Weights of a small GPT-style language model, trained from scratch on English Wikipedia: 11.4M parameters, 8683 steps.
MLP neurons of a small language model. Each row is named by its layer, matrix (down: output weights) and neuron, and shows model dimensions 0-127. Each number is 500 + 25 x the weight over its row's rms, rounded and kept within 0 to 999. Numbers have three digits each. A neuron's up and down rows have the sign that makes its largest values positive.
A block is one neuron, or neurons of one layer that tend to fire together. After each block is what it responds to, as a language model described it from the Wikipedia text at the highest values.

L2.down21:506538516494512523455514511473456474455502519504504467487512499492480559492503481528549493504509551516484476525492474494502489533525529515504508483491489489483493509487430545455493492505532547468502506500507499498528483474523500503514511503483482498504488487484514485520557506510522492449518485553480463470551514555514476509488512478456521503485460462477516506492495510501535494574478
L2.down264:524504463526512456527474474486487476512487503511492464486560522526496529507508509467498503539459540512534508499473462494503476512521469515526534495487499432502531546483463470437483472479478481543492490468496525501469518483487474516487453508496489450511527502486528508509528485485459510510492554522541499539487525559521473515484532503501497534502504488513493509483502524498473495569558
L2.down297:505494503487494545438512506529479499493481528566520487508506573466510485504490450463464492484477534481494512524517487472473498483514505494477489468545467501533488532499487515484490492503473508501513496449506499525462485477466483480493500472514501462512452498449481525482491489511480520487472479505489519481566509523502545485466529460497516506494509498481470545498498510458486521451507
L2.down340:539472505497480478509506465524500463512480461495510543514542490482540496542472504474568516493495482495555497494502512507495495495560494553499475493488486509521441491526519502470511474537517517518484474513476489492487469544536545523532482525484489469506499525502503478475521490465461513530433504548518474559557507543523487536503496504496478501519496510443493480498533515468490497477508
L2.down442:499520540546470511494521501521525520472494470511492508515488518497479479482519500513462496470545504480528466478536516515490495465500524506559479475508470499497534494505487472481492518468482497523507497538475468504484504522492506542517478489486476489510477480516486489512439484509497503530473537551509555456479469494470489500483446532501484533512540542476501511485514516495522512487529
L2.down625:507517498504497514472500522532493483545515519489527534503488485447504474540476490492534467503518555470524446511482532514516513506435519478498493569542502437468526504541512523482498524529509503479489514491521484499522466524468485543492503507465501503487522481530474502501470490490551527473484532514465506511477482480532436501478491527513533476506498546482503474457459495512509502557516
L2.down684:488476482499478439491490512500522501513501516508477531473488463504503519549483499490496545520507518551476493517495530522537515506472488525495501454490499486499445508495485510505457483492458509490514531507492482512516477501502517496487469498476504495534556527509482495446507498519516496533527522529420448498512465598447512510536484513496488496510472502508467502532477497507501514521477
L2.down694:557481501531506495504476505501504551511462509526501527551503531450503498516476481474485488497491495490515494506427468493494487545508491463484565474466523523516454541484510487465470498544482511476464481492520463517504496490477487518486512472562534495543565508496541457462510497497477517522482525461482496482527482507484505532517527501479478523505517507495465523505520506428522512524502
Description: Mid-word suffix fragments. Short word pieces completing a split word, mostly "ic" (Histor-ic, Atlant-ic, m-ic-robiologist), also "ey" in surnames (Kilbey) and pronouns after said.

L2.down79:525506452512515518496496515444487510513521487526521534523497458476468505489491488498522523496490501474479506520485495505486492511529539529500499521477489466493483546509447506525521507521506508515523519482473497491510515493545490501496501517562482548474490511508508468511537508500479526495541464500519483525509467601533493510506476533490505478502490504498487499544535530524525496405504
L2.down117:479480482513470477467476525498471475505534511529493525493486499513552484492495524451470530488513487482520507532466512560492484474484528551469473529485481474507510508519555479501532521491490484502466500493480516462442531500489511486507494500499440484530491531502507470517503516474471534481512513524543518470520515493502488500457530493493493496534509453521507524494493517482518501506509
L2.down128:527532506503526505510519506498505493509572500525487466469489495535449556456485537520522481546504491482508509490517536497516472480492517494493508497503518514512512478522496514522494496505497484477506533504480501500502496535521485523498489497527504473479482475521544479430529514510513497519517505502502507524512491498479497536498534532468515491503546545504547486526502436526485544492504
L2.down141:480482523497477512596491506506464518497535498466517482522533531483481480516450498486523490476482498486451475457459493471529481499509518453456477470498505474466492511505479488479529516467455517512513491483475475552507482519434512525498466488508536452480525495499525472517529486527521482508540520515499517547516525528505471481559497496531517508474474557493479476517485522487531510517508
L2.down255:536485499481500456541442530498501487495470526519494537496569510470510465478443457496544494506517520545525509495470487516519512501537480575500474504505505444473480504536461505510509466494540514551519476510498575523490495527498515488512505503527513513511475514503485505516540532495487494548492518465500504513486519599533478536473471517520467513528521509444488468506511529489481484499530
L2.down283:502486529549517434542481504482506476526496476480478505551550500498504472518531506515513544521505475531476530531499458483494520514485507540516510499515513494511453472504478475502475461524477520501503528499507516521519485491459519533498464500489485509554547516501550492519498496475494485484482523500485490491440468607456483496525502508489498501517478494522529508532527488520507476420500
L2.down302:457503416533508486431494515494476479494480525483551482457550491503497486486490519494502558493479517514484487546474515491557489491544519564511523526475493490449514517517497505517489524480495531536524530529476537489529481484506503505492490486466496512520453477507511507445525518508493500494461456502488476497477501472481468490487477522485512522491488488536425512552498526528494476498508
L2.down432:537551481488473476531481512495455487518512471501528484498538541479453520538459471504519538543490487495495492529498466526520506513578465513530537519485500484487494475494508492501486485493527517465526479489473518519503506534501528469485490518519513529526526509478504527513523489475515462432475486535460455510496513605515495513516493519487489532459482508519489489490487493482498495530503
Description: Word-continuation fragments. Subword pieces that continue or finish a partly written word, such as -a ending names (Meta, Blanca, Minerva), -qu- (Equal, Raquel), -al/-our (municipal, encouraged).

L3.down463:477488513492517528522487505507527502484468485464464501544455484477507448512531520490454501489527517491527498495480474529502476513490501466489509489538469447505537491541480491540514479490500520491472487528488510555467520481520444503510482518542526504518518504499482514511484466488484501495519497531500489478540538487462499472472493456545492487484485513529508511561479474477484495492496
L3.down554:495515511484490583465497476538491470501493489484492502467491483442475477537495534494517473511493533510489494553549501468519470466479497464487481543527529515502497504497490506460531491476496507501499528493513485536522490486529507532488491459490503501516517498508531506538506515491476501512494546516505497499510528634508499507503515464493483503482512520496490479486496532495551532471532
L3.down605:496526501472501474509489495501471479471506510492481495473467501512524462488482510469487524517530489531511530504499504534433468515510485441492467483535469543536440510543565493512438481449470502514498475487494461537492519531492472501453518491448501462488500510513506512536543478507499503472485507508490504510511512604483473478482498467538523460490532483496519539452511476466512523460493
L3.down609:522507517471484570504465501512518475501486486523506494481484517485524499516490501479489508475462489494474465515511513506489480485457483483485471503518520484503503496480490489509449532518517488510540524507493502498505501500509496532519496500503516476519497507547501490499503513507463482495498510548501511514477516702460510459511498506503502523485516512484485478507518481516500509534480
Description: Noun phrase openers. Function words that open a noun phrase, such as "of" after member, part or mouth, and sentence-initial "The"; occasionally suffixes like -ing.

L7.down289:506527519518534633516518472489485494504511469463483435512517531536492479495487495549488492528470498541526485503509492514505543520506515530539513548508442486499512500503483513492480490457491549504456509485467519514490524491503500488487500510498480534484571511490525505505462509469482507527486481520480523479482491573536524521474503501538461503488517536510510479515480494486478547545476
L7.down379:493481480484483567490552455504477487462491515474462456508524516506456511444505498531491495483450507537494495478487499494549455465508532499487546537514512519489501495488487486482455485493484531504522509527545535503452517467537512541522502539508514511497481496567487477477461490513486501530449490521507517522503543593509528507474493490491499519501485511501517485470494521482502524525488
Description: Verb after "to". Main verbs or their final pieces right after infinitival "to", a modal or "who", especially win and hold, as in "managed to win", "first woman to hold".

L7.down11:531494507469460529466492532463470524477513444497517503497490501461508519505452467493496541495504466476476513494511481555490495479538552502516492501476478498483522477508494468545482455536503498534521496471545502527488512525482496425495461503428465518534492529498447502522514473545495501497515473521527489514512492545481511478457479460460498499505510507516521519494489455515484492510548
L7.down462:480462498541541510512516495514525558476491530525515488468502467479464510489515492468508542488478466520496500478494490537497528501489502472440542464536511460489548505525505490538534486503518505470509509513519486521483492514469507520468504497540506482490517501511500494465545538552502500473461522439521531524490482521516494520529450507520480463548517462470472479503518448546455534514539
Description: Mid-word subword pieces. Word-internal fragments that continue a split word, above all vent in seventh, seventy, seventeenth, also vers (transverse), ma (Alma mater).

L3.down5:500506528506507472494531460499510459473516464534486501494512526522522458508462526499505506550518462531489500513514495485500522528528514526505473484504503484526527497493529504480531504514524543500470508556502536518498504496536492500465501470520465521511481532517490528527496475486507532540565506483521506532498525564554486521484510508474470507515504498546493525511486541552506458545514
L3.down263:487473510499476502505551529465511530500494500484502532498526531475518493490478523482491502522504538500486509511506481485487474532521482504528516470525472523521444510542495487507473476499525481506496453468460517509465515466513562551505481500468527477514522518526505503486506489508490486507483499521482498508519497525544531498555510506480501492505528496462481468488496498488504538480525
L3.down568:467491491485458439486473495484499539484484519540491519490452529506501533468510498502506485500519516474506486552519492511532525491491469481475516480490468468511540472474499456502505491520476459476513489484493503483444533499429504505529516497465452508529489499465547443498508457495518509496479495546503543530523497530505530498479443516493494512497457516522514510439494500468508480537497
L3.down641:510460484525430497495542514498477520487471513487493504564497532489551501494480513515498487528460479452505493548493506486474493519527517497527504475454489484509519488519489525518481483513498509515486514495469493493452530486501501490496508478512485490494516529460526505461519498507507495500476534555493475462525498543522528516488499522473507470459504486539466538497464494451498492537532
Description: Word-piece fragments. Short fragments mid-word: "a" inside foreign or proper names (Loaiza, Atlanta, Wałbrzych) and " s" opening split words (sector, search, sepals).

L2.down224:494491543487513523495478495546472483511464494513497493470534494476480510491480502476515463466504504553519526502454483490513520521509504511521518541483512513478495491485482467492480485494525505534499485496513488535518490508476480520489521487477517526472516469515491537488498514441477505525539518520545492528516514455534503497519512537521510447481505479511500470467535474451506493541538
L2.down281:477480499488459477511506551558502493468475526489480469520579486497533486540522506500506512455509510501523485487520472488504504523512472513508512504483487526505468499465482446490511481486486457452510544461473474476550482548498511470493486499535461534537511484512466486498499518507529494465473516475541481486519533502492533502508484521509548492505534502519507493491504501525539500506498
L2.down307:556482498487475567492502490483498483546504515496463488496484492511478505528471451496510476519483518496492478475519483478497524497487460466487506503481510537487468500488525477493507477483497487513523487493510501524513521477502487536527494515534517518496506496572538499523479526508519511464510480550496496536503484439424488500489507532488481466500486486489546503551466443478531509538539
L2.down403:503472481521486425463501504504502480523488479478515470482526502497487521518496482479515482475544502507511508499505480461534486516524464501531487516466483484505489467504536475517522513495523503522450478466476538538488463480477509514502491509530495480518477450558456510507487518497496474480490465506502502543510460389496500501481526510483463521510553479512476501541508513465499474528474
L2.down414:483498506536506476507457554483505544518514510519538492481524505443477503506486490523477467488485480489511474506478532508504483453533532444478514530500530478480545528491498524528495504491495455505511487486533461526522508522557463499476501492518509521517508488448538519516495490492520504446466549486501518500476513533497497505522479528566499448493468478517530464438486489504498502480539
L2.down424:490484515475467518447493534490486517527500479474533478465533489517527529459498497541548497535474497506512511506489486512491487489493494513489523506492447488492491456492534523510507489496516509527454485508502506468502537455446523480490520471478495510516524464531458478516483467516474500514509493537523509509498512467525491511493496523461470510518531515495477546428520530533468491524466
L2.down451:522486496507511494452507507520511480511474506543488483514480498491488477515540469446431494493509471509502469512523419460513502502510512488514505532460486524564497497518514483487513446457499501500461518504542467490480482502531509545502495527504482474457483496467513487487507518488508509486534529472535459475485506524468493529499507458470553516488526520496499514505484505476474525494544
L2.down527:507520471532492445480509481493505509513533534530465546468485469519523488503469498484531517505534472521491467510498528474492518480496521506503513487525504497493491512461516505461478507525500488501515499498507519504500506515568484459504506526514493527504457505474489477476505551510474506545532513499560499527551478461473455511532496483514472501501503532527521435504505484483494487538541
Description: Mid-word fragment "ig". Word-internal subword pieces, above all "ig" inside longer words such as brigadier, religious, configuration and immigrant; also other mid-word fragments like Urban, Entrance, splitting.

L3.down101:437442480487517503509482458498495550494502526526474501538563498488473552450498538463515518514493518511516512529520514495475519539473486502495525510466525480499511473536474478521505507487514480483495517532524486467502481519516495471510490518492508471506472506483502502497531478488548462499502498495492492497482494512529507475500482474529556494536482532513519506495491543520485539558502
L3.down165:534482422511475557506518517546480512503510491477515519561536527548510504498503523523487514495474496466482498520477535541507538498497552514442500541490485475482477486487486543522523493483491496525499518515457479497482493537490509468525469494509533519523477493499532478471476449535516497531522498478480524532546511520489510544526485490481486505517538518513486539485496489482486472500512
L3.down230:523496492533482512499477515467471494533537495528496517487538538504521487530481535452486504479485457426495503528460472485505514511505526505487485474459521512544482510477493491513466484500533493489522482524494526454455509532508457490524486480481497528495523518489554530468473485498473474512491499497467467465526477486541497522455494510512474495462534514531516488499505475522460509511511
L3.down457:445496507517498582495493524513499483504510568527513503489505520504511469493489530495498477467475515506502510507540503475530511475501488486481440505503527487521576509491528519507500493494499540495517491539509434541514516515479546488483497521503515492515529482517518466502514511525501486529514529496508481498513490531498474483450519522520488489493516498501507483455478492513513455547490
Description: Mid-word short subword pieces. Short word-piece tokens in the middle of a word, mostly "at" (also ig, ip, ib, c), as in h-at, Pl-at-ense, Comb-at, S-ig-ma.

L2.down153:509488477519484498477476484517490513490540488523502504507529457520557487530481504491497485480539513530519457523487516533529501520517480497506543518518504482556468494501490476480495505505487495483470432522493518529448489509521502489490499506500523508493496547491502513464469488525496459505507500475483498517526479563428516515562488458516481535501478502473473481474513523474496510545515
L2.down180:509542432499542487518494479538481462487496532515512529478494447546515501507458513442500532514502521521470486492512518485478491495477516534474469500548499549505474516515463518512554552511498515517522523526493538520450483475426535480488517485494482500501528545497507529514500489504501501503539505484460507501511521500481515480501524518478536492488488509494476505513514546509484502484469
L2.down192:513487498530476528499496482479485483516471529470508480506489478517547514517527493525449503493477495529466478524510495514477456546503454499549481528520468497516541500549539471486500485551537535508470470471486494529479473505421521473481503509499540525494547461501485474495554523502476527503476525505444529518493504440510485509449492507541528482495527513489509483454521549495505483483484
L2.down379:504522484456481527516486516483445516479485474510523525483502505520509532480511485492465522478531491456488482497496539521546470530519492535488518529515513516520515488517503544563465467523528519497462503501469500501526540486491537532523526530471520444517421483512552482491466499511516498491504477513540512541480490512441548469484507527494499506524473499501542496468490499470455471474538
L2.down391:473503528495492508529486536511510495548503473535521471497508516484524522527480483501465504488464508516500477497506493523490530508512482491466437534514485476540505505463514515543504514532534506517473501543515509514524517505507467486501508526494522487499504455517531466486497538498498454497522491560516543550496447568489476481485521512545491504465534481470469505444522486471503469518504
L2.down417:508511488523509466461487501481479498511508524531537525508517504511528515472534495488492487517535519536457532558464486474526487510505503491519544489501477541497469497497521471483484491476497510521497491530511473484502509492493512474510511469481482491476525509561510526503534484493486519435517502498508444506512510533507497451498475491459499522483514492485530511448509504484498487489448
L2.down503:518537511489484437468473506477459461490479530503493476517466476508523526459479526496470505502531468494467476535489516536556512519462506492447513479547444497460497496533460503477513503505526522506490497489468451497488502507481460517525548472507505520527498526524538499496516477480531475511456505519511457514460531484504519491486495498517545485465452486554535530495524466535512506519539
L2.down663:477491501548533527501480458499539505495446490480537531464490515501563506500522516496509485476493544516499481523507543514514503574489483553479522491515495485521452543519513476445491510471499493516520504512469475536543511524533487503531470510518492509498495531523501469525506520525475543528514535511513479494511495554518457517500494517490524509509481523450499507501548465464459524487518
Description: Mid-word vowel pieces. Word-internal fragments, mostly a lone "o" or "ron"/"ro" inside split words like al-o-of, Bl-o-om, th-ron-es, plus suffixes -es, -ed and capitalized "The" in titles.

L3.down56:497493492493508579506540503483519486515476500504488523527511462468498487522507465492474491521516512539515514448520522519483488486560471508510540463506484533470520533479453529489485498499529473528502473488522518532502494489569524479497512492507523488495503512509534475518492486519513488525501508513491470456538490630485506481583504506504502509510531477498502490482516497535504504461495
L3.down150:524505521492506629520494490522512453536533476478482477514515569439496478480524494490490474477476481482513552516523493531477488476491539461455506480526489486488487522510524493482470490487453496522469503500520505511541538482536494520531505525455535528506526508500500485511494506483476506479531513499512522491543501585505485472485510531521507521489521467512502479482506508462531467490496
L3.down215:501485465500516505502498507462520508514484469478499537518493479516503521518524507513494528531524476497473529493506482520510508463495523505527498539490516523524460516533492486565510529545500521480508512486463515486498469508483491497485481523476503506515554513451469529499479510519548501459501523513500507540514492469470498518502513506520526518427554512536504461440540493477505553535515
L3.down366:521495518469531563541516506476488495508514481511458526547494515486525496466470475501471499500490540525503489506488516516572518491534497493491489479482487440464503511505476524497478486487512463525470534482516514497461492516518516468506473494505519525514552525512518516540491479494502489500472498489470522506522478581513548497471511533483456514502471504493493498481552452483470530525466
Description: Preposition after participation verbs. Mainly in following verbs like featured, included, participated, compete, released, linking a subject to an event, collection or place; also of, to, year digits.

L7.down124:491484488504524448563490529530433540498514484482492490486528536464516530497480476510460491523513530491483520480538531487494463500507525480531498460528478484491519522508524489530492506501521508482496494500552485444455512516544498483505485456523513502456491531487472517509477509476450463457479480542489455497513500496534492491519517483490460474491503530524490514471461492521502555528505
L7.down619:487527466506527513499498480497490492456506462485478523528462514505486514533535489548503533494493530480475541471522525525478509462533476429523501474507518466477474547478527498527472442507463500444498477484492495507535501524482529527497483542527522508506522530516508517504464486517578508533480511473474506467529529533496528493522494521505471482500543538501501531502503518482465499484448
Description: Word piece after M; months. Second word piece right after a split-off initial m or M (m-ic-robiologist, M-ay-or, m-ess-age), and month names in dates such as October, April.

L2.down171:468484483502539513532504508495530540494482498491458497542468499501509479492513493508521442503453527490512513479484497521493526494491521500508493486505458526463507480493490534527471525499477493499499497525529494486509539535562482498480485498556509510528504510496511492529497553510511504541484518522483493497520485460492462425497481534508535468528478513485526505516524488469549460479500
L2.down390:457496488588485500502474502515534505502497519527524546495454480553510487541507516500487520509486480516489490514463499493485509455516488519468527488490534545512499481471531553462534502512536487512491553488509464497529505462498478503507506503507540504527532498526478496486495475515525498514468506475500478483440494523532486532507510480515514531511488487498516489521513512521479523451485
L2.down493:529505546505488514466509550501507511506546486516442541535445479493508519477508467539463485494518532541495524507527470498490510551498534440489517541496479528514502484528512517480463526482524505543502467512511490517507529527549447499492435462511500464518556516518500534525504546520502492524475543515469503496500536467455465498472538510462503521487469488493475523473481523476515511476507
L2.down511:510512520477513555466526503482512486531551484493479474509463442502486501470474537525472515528483478462513545472552504474495524485529508500470499519470472441482537517543468498499496502474448557498544509451489512470504468510476492507489481495461544492513450482514487508476479479543548501492507493510525504515484531553552491501506459473490491461549487455496504475496542529492501506492471
L2.down559:426515486520501505475502500519487467491445478505503497542502461534501502517514522524472503489496427487515512451524486518522508458460507510538512519532531500508503525519490489526483515520475481510518501478497479504477488491453509468508507557497530517514501486446480463488516530490457436494472536485507527479505486554519489506476500527507546472470489490471528486480515461475472470461460
L2.down609:479487491498532492469497497492473547520524534544485502497521480523520490540508489480487473489461480471474465514497478495504528526494542495465513487475468500557500512491515498509433469528535528489536550506517448517463476501462511487497517483531540506526503506505581482521502548510500492502489541520493485512508484505450478481499483517499527520512509484507534556433481506508509500443440
L2.down641:486492459507514547502519515539524486512508500525497529497508493487523532482494480496514476532518535521499521481522477538490498464478465521513450550502475479547530491533495495488515489540520536498501534499481513486553528542509482502445478482463513500479493474496533481415483487480497538501503501518489532491539513562540494500551486519519517476495490492467451508511521503477545484469482
L2.down668:498529499462507461512519507490557504478520463532513522514546453501501456519483485507510509450540521489503466522469498529532470510511499495470529521497480479516506511500481456466505547510499537534478465506507494481577508496475509479479486500505531517523497501545471488546484477496477514501463520478485468597483480543548534537490521477426511485481533454493463523516476495469502510449497
Description: Word endings, clause conjunctions. Closing subword pieces of split words (Lab-or, det-our, watercol-our, min-or, equ-al) and clause-opening conjunctions like when, where, while after a comma or noun.

L3.down80:503466493497509495510443489485498507506505487464459499488504539506546473556515531525511511492507525482480437530475469483536555519476476479509486472444476494523473502508535485490478509520492473507500492507472511480526472520454459482452448476505482482521512527555532478487477494512479500516511505514478510469463526534488473469508507512505461502541540509505506512519484449491515525543545
L3.down200:526547526512502460475525501475488469497489488500499558503465520537531504491538461519493525441515493531487504494499508526489451487492524471524502537465459510528515471494496523456529470501463476502509517551524484469485491463497485480517482512505514472514473448512443546495516484496523483545490508464496497494524506479522502512552518496513481486511499513490480538504482502508483498532483
L3.down474:460468492516495472462450505524480507520505510503531492485495471546475482487453542492482496505501488485524521501507439458520545510528474499513535510481492464478495460462524514547492479544524538483513461519532485495457570524496509527511533481492491551481532486507508517524537486497501519525508515486508495497503487542481484479537491490506544477533507501557520482425458511504506477510486
L3.down653:496514486501499437497492515498517503500537519530512477466496491501504530496497500539510480525535459494491496521489450504507501531543486520520488461503521489500535482487516457535501512529486527474541492486512500536515496519476485480468490500496509499524466506529507522493503490504414527482518494484494502478516516487507498463516510470517501508564483480569502492478531505486510522460506
Description: Mid-word fragments, esp. -vent-. Word-internal pieces that split a word, strongest on "vent" in convent, intervention, adventure, plus capital C in acronyms and hyphenated names like AOC, IRGC, Coca-Cola.

L2.down41:495470498486481533485525551484497514514489480496507549521473506469490542516551479490529493560496505491512501431504476491526502516543472474489532482517519493504456499592449481457506478474494512509489512517486485499487486504592510489494494523544535499536510524555493494520542494539518501517483508469523471495490487609512501481515498503513476489511500455512515470509491495504485494484529
L2.down101:503518535501537546505503506465527478492529474514482502526518500479452526474502471540465498520473534498485457513507462484533441523504501469491513491543511491472520499525503531466514449501490490479499506568538532548433486550512546551497487561522507512476508468532468469508528483470492521498487477520505472517443551490487525471515478503532536499527473503512466521470475517475497508479507
L2.down184:556451504494521513453517502509522490517484517495494527565432455504511467490494500474513482490503525482521511519506480510516534500468518522467501494505482522504461504490529496457515491506504490534508512516531502504503509500542536519480488476489491494567540494472499511513551499529513475498503531505451491510513511542499494513505498480501491521496497459486521510446512482495468485556465
L2.down216:515476509499510458478476540529480482537471472446476459509524516501526503491470508537534438573496504494502466524503493433494499549475507502490525540471482503535463528528471499478472511502462456501502514484551447495490505499452491499515481496490513525486476496501492484498490512462488479517497481510483560498479519589490495489526504471468515497500483539506505485499543537522518511469501
L2.down361:458492519513462479596529556512498526508499519497528515517483478538467513457523493504468530484503502481491503503486508526514501463563516519545543483510498471476484512520500527522491496510481495488439487447494472498499520477467507467499470495463485506456482496530472517526482479520478519507507480465484537482547520433532517519537502518480528497532475493489504519468498515481522489501493
L2.down619:530504472524445512504493490503506503497491488526477524526511493539471490473524506486506481516485515479488538541509515464505520463497451506438499435503488507477514510489524476528469480469506522517518479455526513549494523509496494497454490547506461497487510547476498486512530468471490474506480453487492509514477508559522513514522486531507518524542490519493521504530552517477511488485516
L2.down635:494498449510492518511538465509523535505546444512492498505477498535470507479483486471523458444521487456498509472510535499526516516483478480498536488494499510501503521516492467492506491480491450527500543472507503521536510511509485529485501478466484455492511508527516522531538505508495495498530496468521511431508516491541502528520483533489541522516536533536511483553493501510481477474457
L2.down655:528513550510493550537485507470511490524498482527555509547534523488461540476487498479516531501508456476486556518505500492486454498517498504497509446509480537506516522526496494495469503500513520530470461502515487507473469470445540475450476507477492480458454481546491521513521514500469483529466516497487524513495485539513491499492485557526533520504533548490483541496508493483510505493505
Description: Finite verb after subject. Predicate verbs and auxiliaries right after a subject or "but" in narrative prose, especially "did" before "not", plus had, would, became, and "but" itself.

L7.down213:475448506495500502529491522526487478492478518466497540527501512527457529531492474533489508488517454506489482490435514479500488514467526521473522479476495513450489493522507502554530505532470433516512504512485490528494422475499511498484507510536497532526518507502498535513525457511467489421532474486483423515488503469535470514481480537530483516500463535509520514511494507515458458510488
L7.down587:486446506467540545508544513556467517451502527490498508530474520481536522467489489496477513509506483444466505503525489461532464498505547479457488463495492518431528479496522482504470496518488498500486506497485480473486517522539451524513515498495498474540490517520527525496540468509485528502500497479529530484508511591473562520491535518463542490541472478469480513443524523519470524459546
Description: Clause-opening conjunctions. Words opening a new clause, mostly after a comma, such as but, and, though, it, there, plus mid-word fragments like "ut" in Aeronautics.

L7.down270:503475510502495540493501506500487491480549481489483487532476509474539515522490518502531489485498496471489467531511496483525493511485489465428499459519539503450523485485502462542490509523512502499537456455526509543510489523464502504509495473525522460513510510464528490480573518474516516519493502513517481504499503470526492499469498518496521466479488524485482508467472476469520511540467
L7.down629:489491534510480596521477520478551516513516525514471489500513502515478447486485484482490489493498498496477452503485477489513462494510513454513517424516509478503468552529505534453513474516545490456486488508521498560510483499509519481482517521518507514478504505464484514525499494528531528494515521495521475511547480508512477500527489512500490485484530487500516541471481521478488499524518
Description: Early word-piece fragments. Short pieces such as a, es, ec, m that come right after a word's first letter, e.g. L-a, D-es-pite, R-es-ults, b-ec-ause, often in names and French titles.

L3.down39:456503518483491474523502515500516479474570503481498500454465544478488479469474523490478491497494517525516501521463517479494462526455511456529540486476522447495509515504520471488516453527508503447482490501545527527533506517505517479484500532525482485501456491491514513454488464467548521469503516527516470487509523513484489503475490487501546461530489499547491489510503478490533508511520
L3.down216:489496554508500490524459455541500494508471500506460499510495540491509533480469484497500500513539513488496536504529527485495457464482504488486527492531471500539527514485480497495490478511511535539510510464461481515480524491499488448503478582492483506496485508484518470513511524535457493484497528476498501471498496469501513475498475520458506520528482493517474494542458484492517480409476
L3.down462:541518504486506472532505483483503482475512489524448489518528528474508503511475487462536482487472496496472577489493469510492449502529481519504511529511487471550519525520489484436497484505510502513483506514499459479507515510533499523477492522492476502552477491509528558520498514467556498544479531541501470487520481474501531513501521450489548493513516478511480468474484515520524525434458
L3.down619:525469530455457510543523555513486501509498481508529481530505530470463522459509489559481513517481487477474491478548535489502505502477513503503490547525487551472503493492489495492494510519465544511515520507474484502503474506468517476511488500507543508516466495501480548479480521492481494517540467472491508469467475527500494500507467506505495514498481501494491515461476474494476522439513
Description: Auxiliaries in reported clauses. Auxiliary verbs (had, has, would) just after the subject of a reported clause, e.g. announced that it had, announced he would; also "only".